Weights of a small GPT-style language model, trained from scratch on English Wikipedia.
Size: 13 layers, width 192, 3 heads of 64, MLP 384 SwiGLU, vocabulary 5562, 6.97M parameters.
Architecture: RMSNorm before each block, rotary positions, capped logits.
Training: 452M tokens, 6904 steps.
MLP neurons of a small language model. Each row is named by its layer, matrix (gate and up: input weights) and neuron, and shows model dimensions 0-127. Each number is 200 + 20 x the weight over its row's rms, rounded and kept within 0 to 999. A neuron's up and down rows have the sign that makes its largest values positive.
After each neuron's rows, "fires after" lists the tokens most often just before its 100 highest values on Wikipedia text that the model never trained on; "fires on" lists the tokens most often at its 100 highest values on Wikipedia text that the model never trained on.

L5.gate329,199,188,188,169,224,236,204,209,233,215,212,219,191,243,207,223,177,205,198,208,228,226,170,184,191,205,194,220,165,183,219,170,219,199,239,230,214,185,204,232,188,192,213,217,218,188,209,209,175,193,187,242,198,216,184,186,163,216,214,193,188,203,230,214,213,206,205,210,165,219,180,210,166,212,217,171,195,222,221,185,187,177,159,234,201,197,207,197,186,205,207,192,200,205,201,192,185,238,178,206,206,211,198,224,197,186,198,196,236,156,216,170,226,207,212,192,202,185,161,196,209,192,203,210,181,233,170,188
L5.up329,218,177,221,154,198,219,194,199,188,232,182,194,192,223,173,207,211,188,188,181,229,218,218,182,206,195,207,219,180,217,208,176,233,198,207,216,212,203,244,235,188,221,199,215,192,195,215,181,199,230,200,189,186,207,225,182,146,181,239,199,188,186,218,188,178,198,189,202,169,213,198,197,193,200,231,193,198,242,209,204,199,164,182,222,183,165,200,218,206,208,174,206,216,184,196,233,225,201,182,205,235,205,194,258,227,179,182,204,206,223,232,220,207,210,181,172,200,195,190,223,230,205,172,225,188,200,212,258
fires after: "0", " m", "/", " S", "D", " turn"
fires on: "–", "et", "s", "ed", "/", "ul"

L4.gate285,202,217,152,199,199,195,188,228,192,181,230,212,207,183,219,199,182,198,177,231,216,240,186,209,171,174,187,211,210,223,198,218,219,208,195,221,200,153,215,232,227,178,222,211,217,195,179,178,158,230,212,218,225,207,207,221,216,196,205,174,189,188,205,177,222,207,219,214,222,191,210,191,216,188,206,190,193,181,200,223,131,215,181,195,202,201,183,191,217,211,194,203,192,193,216,219,169,206,176,179,198,200,225,203,177,216,238,209,242,162,197,165,183,191,183,187,215,181,203,187,198,248,173,206,204,259,176,201
L4.up285,197,177,181,197,219,199,191,206,170,162,228,212,154,191,201,221,210,203,175,208,210,217,213,215,186,223,161,195,203,204,189,188,179,217,188,232,188,190,197,231,199,156,214,209,201,163,204,180,205,185,203,209,203,221,180,182,201,201,210,220,193,228,189,139,204,205,218,219,215,206,182,156,191,192,208,210,210,195,201,209,196,218,186,195,206,203,196,172,187,266,211,212,176,187,156,211,192,189,187,183,182,224,186,188,200,194,211,216,220,174,177,186,195,233,183,160,214,204,199,180,192,193,190,220,217,216,183,189
fires after: " ", "0"
fires on: " |"

L5.gate217,249,188,175,212,218,220,196,214,199,200,179,220,215,165,197,232,202,246,208,202,192,225,171,208,188,187,227,214,187,178,204,212,214,189,205,192,217,185,203,226,226,178,184,200,208,239,178,183,171,202,190,162,202,175,213,209,189,164,193,215,202,217,198,163,208,243,207,216,205,218,218,202,194,194,181,215,207,211,224,253,159,165,184,196,221,150,175,189,180,192,187,185,219,217,224,185,204,213,222,210,209,216,189,192,180,213,215,198,215,248,217,226,213,234,208,218,176,209,193,156,206,206,193,211,193,183,196,176
L5.up217,189,207,228,193,193,174,233,245,206,178,237,180,185,212,209,188,204,229,208,207,203,215,210,218,224,183,192,204,167,165,148,191,197,201,232,211,217,234,223,252,229,170,197,177,180,173,169,200,207,199,200,202,197,216,190,216,210,157,196,201,228,210,196,185,204,214,167,181,223,188,227,199,211,180,178,166,221,227,186,215,154,205,177,204,184,202,225,196,199,194,199,186,179,176,218,168,177,193,213,202,204,213,218,198,201,183,211,187,170,213,160,221,200,207,207,210,183,166,219,180,214,205,191,193,222,189,202,157
fires after: " an", " over", " ex", " Ex", " pre"
fires on: "im", "p", "c", "u", "l", "am"

L10.gate173,220,207,207,218,222,184,170,217,181,225,207,194,191,220,219,208,214,160,191,189,201,223,228,207,206,199,187,214,192,180,224,212,206,225,219,199,207,223,198,205,221,182,180,216,221,212,212,187,179,181,223,186,216,163,197,210,174,203,195,243,210,192,219,225,183,204,180,192,204,251,185,201,225,206,224,207,196,219,178,213,213,175,199,214,173,166,224,167,187,198,176,203,214,213,207,158,207,259,180,216,184,169,201,209,206,210,222,242,157,228,153,187,203,227,195,151,211,192,191,224,188,182,201,209,189,188,184,188
L10.up173,194,195,175,192,203,188,222,179,191,193,192,236,202,173,218,200,198,206,188,171,176,234,207,209,168,194,202,184,170,211,198,211,216,213,239,172,175,180,158,180,188,186,212,247,215,180,223,189,193,215,193,199,190,212,164,144,188,192,218,159,198,192,203,189,222,205,214,187,187,173,217,199,165,187,224,199,168,199,187,169,217,193,212,208,207,219,172,227,196,196,196,205,205,179,191,181,191,208,191,160,165,224,193,198,165,233,186,188,193,224,211,204,237,201,221,187,210,185,204,187,187,208,206,154,208,235,170,184
fires after: "1", " ", "2"
fires on: "0", "2", "1", "3", "6", " ent"

L6.gate62,199,239,200,203,198,171,237,199,211,182,246,218,184,220,186,181,199,210,150,204,231,197,168,175,179,223,197,216,208,190,193,204,196,183,200,229,189,196,224,192,174,187,206,210,196,194,206,188,186,154,194,207,236,192,189,221,214,196,227,192,197,165,179,180,214,200,183,188,188,230,214,227,223,186,190,234,168,213,220,181,194,232,200,211,214,209,189,175,198,186,191,163,191,228,189,206,194,226,195,210,193,161,173,183,179,178,204,187,200,182,182,204,186,215,184,184,196,210,202,181,232,196,172,200,202,240,166,192
L6.up62,245,209,199,168,217,185,220,161,164,218,230,236,189,211,182,191,189,199,156,216,189,221,195,188,187,198,190,181,225,186,188,185,154,215,195,238,203,202,190,203,232,187,212,217,198,172,196,193,190,212,190,209,187,176,183,182,222,238,204,178,201,197,169,195,200,219,196,211,188,203,230,224,189,188,197,173,154,205,204,204,226,195,187,171,196,206,197,185,200,200,188,181,179,164,179,167,193,201,184,252,230,225,215,196,189,182,231,216,219,207,169,186,195,208,189,195,144,203,207,197,172,223,180,187,214,203,164,231
fires after: "\n", ")"
fires on: "\n", "|", "-"

L8.gate171,203,249,190,212,174,186,206,227,187,195,188,230,186,194,219,189,208,171,206,214,219,231,209,202,220,214,191,209,222,216,209,198,208,211,220,202,170,201,186,198,211,201,228,175,210,238,180,210,201,190,186,183,183,156,184,237,231,174,178,207,202,209,192,242,191,187,215,202,183,230,211,189,213,184,188,209,168,210,202,178,216,204,203,203,201,210,206,171,265,243,195,188,225,158,202,194,138,184,193,187,166,197,216,185,174,196,203,209,159,219,207,169,207,206,193,245,191,198,186,197,198,196,204,184,188,221,189,186
L8.up171,182,178,170,198,234,212,195,208,226,213,176,148,178,184,176,180,220,219,228,202,226,213,179,216,184,148,172,190,217,209,220,242,223,177,203,185,206,205,200,239,186,215,179,164,237,194,240,204,206,181,179,182,177,193,183,196,167,176,158,175,161,218,184,189,226,214,183,229,190,218,190,203,210,234,205,216,192,185,200,203,173,231,213,179,210,211,228,148,214,195,178,218,223,182,231,213,168,197,231,177,199,215,224,208,191,210,190,160,170,218,212,177,212,206,212,185,215,181,200,215,191,189,182,208,193,183,199,191
fires after: "1", "2", "0", "9"
fires on: "6", "5", "7", "1", "3"

L6.gate239,182,230,185,234,219,160,203,249,225,193,249,194,203,248,213,227,169,208,182,177,184,212,193,219,182,196,203,248,150,220,232,213,229,194,218,187,233,211,200,207,215,208,214,185,241,218,194,204,217,226,222,194,222,196,203,221,183,203,165,164,200,229,187,212,218,210,232,215,224,206,182,189,213,188,175,215,182,219,186,187,185,187,189,179,240,184,209,170,198,214,184,198,172,204,220,197,202,216,226,192,187,187,229,211,155,213,202,181,247,189,192,196,195,221,196,206,198,205,167,203,194,173,177,193,207,197,174,162
L6.up239,184,187,215,200,153,192,207,210,222,221,215,193,210,214,199,210,210,194,203,188,208,189,185,227,233,154,196,241,166,219,205,216,216,189,186,210,222,219,154,190,166,219,183,190,190,207,141,223,231,218,202,188,194,179,199,218,206,224,208,176,210,198,211,266,216,192,226,195,195,184,210,203,178,199,214,206,175,207,161,192,189,232,210,188,206,192,183,158,198,190,194,193,201,196,191,185,217,206,193,157,233,205,215,184,197,190,203,176,197,215,218,219,233,203,194,229,203,184,192,218,162,206,201,200,180,190,196,160
fires after: " No", " St", "r", " Dr", " dr", " fr"
fires on: ".", "ag", "im", "um", "all"

L2.gate202,171,205,189,180,215,197,230,171,217,220,188,213,220,222,205,219,216,173,222,185,220,188,206,233,222,219,188,222,180,144,226,209,195,208,196,228,213,186,206,193,183,165,194,202,212,173,209,221,231,177,225,211,240,181,166,183,193,198,176,201,233,201,166,206,186,219,165,204,208,254,171,200,234,203,172,185,173,203,197,183,180,208,178,215,206,240,184,239,219,188,192,202,167,172,203,212,189,200,181,187,174,209,201,220,201,216,209,211,209,208,200,217,237,179,229,199,184,211,184,205,191,205,194,216,229,203,170,189
L2.up202,193,168,170,187,207,233,204,204,200,218,235,243,202,238,205,244,200,199,210,157,160,191,212,178,198,173,195,224,199,213,165,210,193,210,183,184,200,203,192,207,223,190,199,197,215,228,216,217,241,236,189,200,189,203,197,196,189,210,214,180,154,173,193,210,241,186,196,194,233,205,211,212,177,182,176,219,241,178,206,215,183,212,194,221,166,201,168,186,189,213,191,221,188,192,155,198,198,179,216,217,189,194,171,183,205,220,199,218,176,216,182,207,226,212,175,192,187,226,221,189,193,198,173,190,172,193,178,200
fires after: "\n", " |"
fires on: "|", " W", "ad", "Career"

L6.gate74,204,210,195,193,199,244,230,220,173,179,211,199,180,221,206,219,165,200,149,160,173,185,210,182,208,214,212,215,198,173,193,214,223,216,183,209,194,204,195,184,166,202,189,212,213,222,214,212,192,173,199,177,197,215,166,172,195,189,210,215,213,193,211,193,197,202,235,208,218,185,213,179,184,179,178,193,179,189,167,224,233,184,204,229,147,187,188,203,219,235,150,187,231,202,216,208,175,184,212,234,202,214,189,135,167,169,159,202,215,198,180,223,207,197,217,226,197,209,191,209,192,191,194,209,202,190,180,183
L6.up74,208,209,223,212,221,188,217,171,207,217,196,217,145,219,188,214,219,212,184,196,220,211,206,206,194,216,178,194,214,179,207,239,219,227,208,204,199,256,239,178,205,202,217,198,204,201,204,236,202,190,217,211,188,210,163,195,198,214,231,194,218,187,213,208,214,211,204,206,194,214,214,227,190,168,224,170,160,217,196,221,216,208,189,220,205,168,218,207,217,194,226,176,233,181,207,192,219,203,201,198,196,199,199,212,225,192,190,201,202,245,181,163,188,183,195,193,189,202,204,202,170,209,161,209,209,232,186,233
fires after: "\n"
fires on: "\n", "D", " "

L4.gate329,194,228,197,236,211,207,187,202,189,202,183,184,200,173,214,190,207,198,195,221,191,204,213,191,157,196,213,211,206,199,173,200,237,199,219,226,225,182,223,211,204,178,205,188,193,183,200,187,187,183,199,195,210,209,188,222,218,202,166,182,183,181,189,206,234,199,230,184,190,194,192,238,205,222,230,189,191,199,214,190,207,196,206,229,261,179,184,141,196,226,172,185,184,225,228,232,203,216,189,210,210,218,210,212,202,204,218,230,206,204,199,182,207,185,249,215,219,231,207,182,253,241,176,188,169,218,208,165
L4.up329,195,196,188,196,183,188,239,189,191,214,206,189,178,228,197,203,191,211,218,181,222,181,197,174,170,201,217,240,253,242,219,181,173,177,206,202,212,233,177,199,181,195,233,200,219,156,202,222,206,186,205,176,174,213,189,171,239,214,223,183,185,217,164,182,202,228,187,187,198,223,203,213,153,211,186,210,201,182,206,190,238,160,205,178,200,200,218,199,181,213,183,181,236,219,172,217,206,188,229,221,214,191,216,202,210,187,205,211,223,187,209,148,220,202,197,219,180,184,194,205,174,212,184,215,167,227,226,221
fires after: " No", " U", " St", " near"
fires on: ".", "ly"

L8.gate250,215,208,200,187,204,244,183,179,204,172,221,220,202,193,207,219,182,200,179,190,209,191,211,184,173,199,203,192,186,193,217,220,222,186,213,216,216,244,218,172,199,170,202,204,227,202,183,186,213,209,214,189,199,198,213,199,207,175,177,186,199,205,156,205,199,208,197,191,202,224,211,199,215,152,222,174,179,209,236,228,199,229,186,194,166,183,189,196,199,188,216,159,201,186,215,207,168,214,226,186,231,230,238,207,187,208,178,183,173,186,183,180,188,198,181,171,188,233,209,205,182,204,199,153,233,218,207,194
L8.up250,206,203,198,210,180,217,209,194,175,242,169,222,226,186,208,173,226,211,189,197,152,213,209,216,188,202,219,206,221,221,186,198,208,225,196,174,169,210,207,197,194,192,200,214,204,164,239,210,197,189,201,193,214,221,200,181,214,204,213,205,211,174,159,232,152,197,160,235,227,194,217,161,191,187,203,214,213,153,199,178,196,201,171,193,194,205,185,199,193,197,149,241,202,213,207,167,205,203,175,199,180,185,200,203,179,229,179,198,182,211,233,218,161,182,190,183,183,177,201,223,234,225,228,188,192,172,204,196
fires after: " ", " Title", " Candidate", ")", " ("
fires on: " |", "1"

L8.gate22,195,205,172,180,156,206,176,207,203,190,228,189,211,207,214,247,195,198,180,197,230,205,197,182,180,177,204,216,188,224,236,210,178,199,239,195,193,240,180,208,165,188,180,169,201,187,217,214,195,199,216,179,216,205,162,213,195,184,204,167,197,213,214,226,180,238,181,164,186,215,230,217,201,182,196,198,158,196,205,198,173,197,219,218,196,190,223,215,228,177,182,187,185,200,211,211,193,204,200,219,173,219,196,220,135,205,199,176,203,186,226,166,172,231,193,203,228,252,186,220,193,214,164,183,192,178,195,217
L8.up22,226,196,178,222,212,175,189,198,198,213,207,188,214,210,184,196,213,188,190,209,201,204,191,198,189,200,195,203,202,182,235,202,222,218,194,197,215,222,191,197,188,202,189,192,210,171,185,223,246,212,206,213,201,206,158,195,185,187,194,165,161,214,206,233,208,207,199,220,188,196,221,195,201,242,213,195,182,208,194,201,210,213,213,174,217,198,218,165,190,213,222,198,174,188,186,174,207,220,191,241,210,198,203,210,198,185,149,187,230,196,220,216,186,222,176,170,199,227,185,187,208,184,228,209,228,182,190,212
fires after: "0", "9", " ", "–", "|", " |"
fires on: "1", "2", "8", " ", "0", "9"

L4.gate190,216,217,187,219,177,210,228,201,204,220,191,235,218,215,197,252,176,177,248,209,210,218,205,221,204,166,198,159,191,198,235,196,177,185,188,229,169,187,187,202,201,191,230,226,201,234,174,205,180,181,203,207,232,183,209,193,203,188,178,193,229,187,229,224,184,203,206,214,195,219,197,185,206,197,180,205,214,195,219,179,190,188,193,210,164,221,160,229,209,215,211,215,220,151,203,214,194,172,171,187,208,192,223,223,206,218,206,182,190,197,214,189,183,225,213,209,188,192,177,234,162,210,214,208,184,190,205,192
L4.up190,194,233,208,180,190,240,208,215,213,197,210,222,177,206,202,153,187,196,187,217,207,245,224,183,187,246,194,198,203,159,200,200,218,212,190,190,227,180,195,249,214,194,228,189,197,206,173,183,193,154,189,216,220,206,198,201,191,205,214,195,170,174,195,189,223,189,208,174,232,174,205,171,214,202,205,193,187,242,169,237,203,215,205,214,206,183,212,174,238,218,176,191,194,216,179,192,204,182,200,261,206,249,211,189,197,203,220,214,221,176,174,204,212,179,176,191,189,233,212,195,224,190,220,213,200,201,183,214
fires after: " =", "\n", "0", "8", "4", "9"
fires on: "\n", "th", "s"

L8.gate224,190,224,189,174,194,231,206,196,163,174,218,221,188,213,225,204,202,226,154,229,233,197,194,184,204,200,191,215,176,184,198,216,193,167,224,182,173,207,216,204,185,206,218,200,192,235,195,162,195,191,167,194,192,170,199,215,212,224,231,188,213,219,190,225,236,230,191,189,178,222,220,223,196,177,185,211,187,207,220,186,206,194,202,183,208,199,227,182,218,154,217,166,201,208,198,172,193,195,210,189,195,206,206,188,201,199,206,191,208,203,192,191,181,253,213,222,246,175,191,207,203,163,168,196,163,217,175,214
L8.up224,204,203,198,188,196,205,178,199,174,196,189,196,187,218,204,236,190,208,222,194,224,165,221,194,198,179,203,183,191,194,191,216,214,165,216,207,201,215,198,207,155,247,191,229,174,197,202,191,229,219,162,171,231,231,219,178,196,191,204,215,204,167,202,191,223,213,164,207,181,201,202,195,167,171,170,225,196,152,223,185,198,227,181,231,171,193,214,209,182,187,205,202,200,185,169,207,218,194,206,185,204,247,201,167,229,192,186,229,200,220,183,227,155,223,229,197,179,193,215,227,216,197,200,214,188,199,193,219
fires after: "2", " n", " p", " to"
fires on: "0", "urs", "ic", "ell"

L5.gate187,223,191,196,185,187,187,184,208,200,147,205,183,201,214,222,238,180,188,215,172,187,196,170,202,179,217,221,214,213,203,197,236,223,206,199,212,165,181,216,155,214,215,240,220,266,222,202,178,179,212,226,212,203,199,165,213,207,226,187,179,211,160,165,194,176,240,178,216,206,191,160,174,197,197,222,201,195,195,193,189,189,201,181,209,197,213,163,192,201,183,186,183,233,203,161,221,173,227,211,212,213,195,217,216,201,202,172,184,231,169,165,189,192,210,173,195,198,239,176,170,204,191,156,205,228,160,192,207
L5.up187,237,200,206,170,178,213,180,201,170,168,216,206,196,190,190,194,174,218,200,184,163,195,154,182,189,206,225,206,210,199,196,187,202,213,215,213,198,189,230,161,211,225,185,208,214,208,212,213,196,176,197,191,212,179,166,212,209,206,225,190,203,165,178,185,193,186,230,202,226,195,182,187,195,207,196,167,200,188,200,209,192,186,195,186,175,223,200,195,221,177,197,211,215,203,180,227,197,183,187,194,202,167,212,252,229,186,185,182,206,197,177,203,170,191,176,204,209,209,194,177,198,199,169,200,214,151,207,222
fires after: ".", ")."
fires on: "\n"

L8.gate302,200,208,199,208,199,172,213,210,205,177,197,192,226,208,186,186,216,210,208,208,193,215,169,176,204,207,216,207,141,155,211,247,180,174,201,222,216,159,198,195,218,209,186,216,206,208,223,208,188,180,178,183,194,224,199,197,196,185,212,195,207,229,217,212,200,211,207,213,239,213,221,176,206,228,219,217,221,196,193,186,205,184,197,234,191,211,214,209,208,208,204,198,207,235,202,183,228,223,217,201,212,215,199,200,179,205,203,231,230,194,200,193,243,255,190,221,211,231,207,186,231,176,179,227,209,213,189,201
L8.up302,216,185,178,171,172,228,171,227,178,201,145,204,212,204,196,209,204,231,208,179,191,193,198,221,173,164,227,208,179,184,221,201,202,205,213,191,194,219,177,191,215,204,171,191,173,210,237,197,179,181,208,218,177,206,217,205,212,238,159,189,181,211,193,200,205,201,220,190,205,219,205,203,236,220,213,185,224,150,191,207,201,208,139,224,221,194,184,202,193,201,210,222,221,218,213,199,194,197,225,217,186,209,213,198,189,229,173,171,194,184,189,152,213,196,212,182,182,202,199,215,168,194,213,197,205,185,192,213
fires after: " ", " |", " of"
fires on: "1", " ", "-", "2"

L6.gate30,184,195,199,195,192,211,207,208,245,208,196,182,180,216,241,217,159,189,231,165,182,237,210,211,211,204,192,220,180,208,223,215,193,226,233,235,199,212,190,196,178,194,250,204,218,201,191,164,184,204,192,195,177,187,210,207,182,186,179,148,230,204,196,210,190,214,203,187,227,188,222,189,184,185,193,218,211,198,192,185,201,179,179,197,213,189,210,199,204,193,215,215,210,206,228,190,197,220,195,195,177,205,210,192,194,213,197,183,230,177,192,159,207,198,196,242,194,206,196,168,197,182,206,199,153,217,178,131
L6.up30,184,192,201,143,222,191,191,185,209,191,189,165,189,183,195,200,200,198,246,162,204,206,253,211,226,218,170,181,180,197,210,230,183,203,185,219,224,242,198,225,232,193,183,215,203,180,168,183,214,221,202,196,167,202,177,220,181,221,204,186,219,207,208,211,192,186,188,185,217,174,197,198,185,200,167,212,225,167,202,187,203,205,194,169,214,209,215,196,221,200,236,222,191,207,189,203,203,212,191,182,219,193,182,227,200,211,187,183,209,172,221,146,227,220,177,180,194,189,209,178,181,221,218,234,196,184,178,140
fires after: "S", "G", "Z", " AR", "W", "T"
fires on: "M", "G", "V", "E", "L", "P"

L6.gate190,168,256,174,183,192,200,173,225,209,205,246,160,204,193,234,174,223,177,169,173,226,209,192,200,188,202,196,187,221,201,193,184,195,214,209,240,217,214,213,218,187,185,182,196,191,208,169,176,214,193,220,211,214,240,180,216,194,211,212,212,231,191,198,201,204,186,214,237,210,202,203,188,211,203,225,185,169,218,243,220,162,176,234,198,204,198,225,196,187,248,197,194,196,197,195,165,209,224,187,208,195,168,192,189,177,183,223,170,222,192,215,221,184,211,181,238,194,206,199,178,182,204,211,231,199,195,185,177
L6.up190,188,190,183,164,181,157,189,216,201,202,218,200,201,193,213,208,195,212,172,197,221,203,190,151,191,196,144,199,157,201,183,206,219,195,195,210,206,206,200,236,235,221,228,178,212,210,193,208,202,209,198,208,222,203,184,204,227,202,215,179,212,200,244,206,235,189,227,184,228,197,185,194,169,183,184,197,221,225,178,218,181,222,195,195,203,216,180,218,195,195,207,213,216,228,193,192,193,200,209,224,182,172,184,201,183,214,171,217,216,232,204,231,219,180,214,165,196,234,166,168,197,247,209,216,195,164,164,165
fires after: " al", " Z", " Al", "-"
fires on: "-", "h", "A", "p", "a", "s"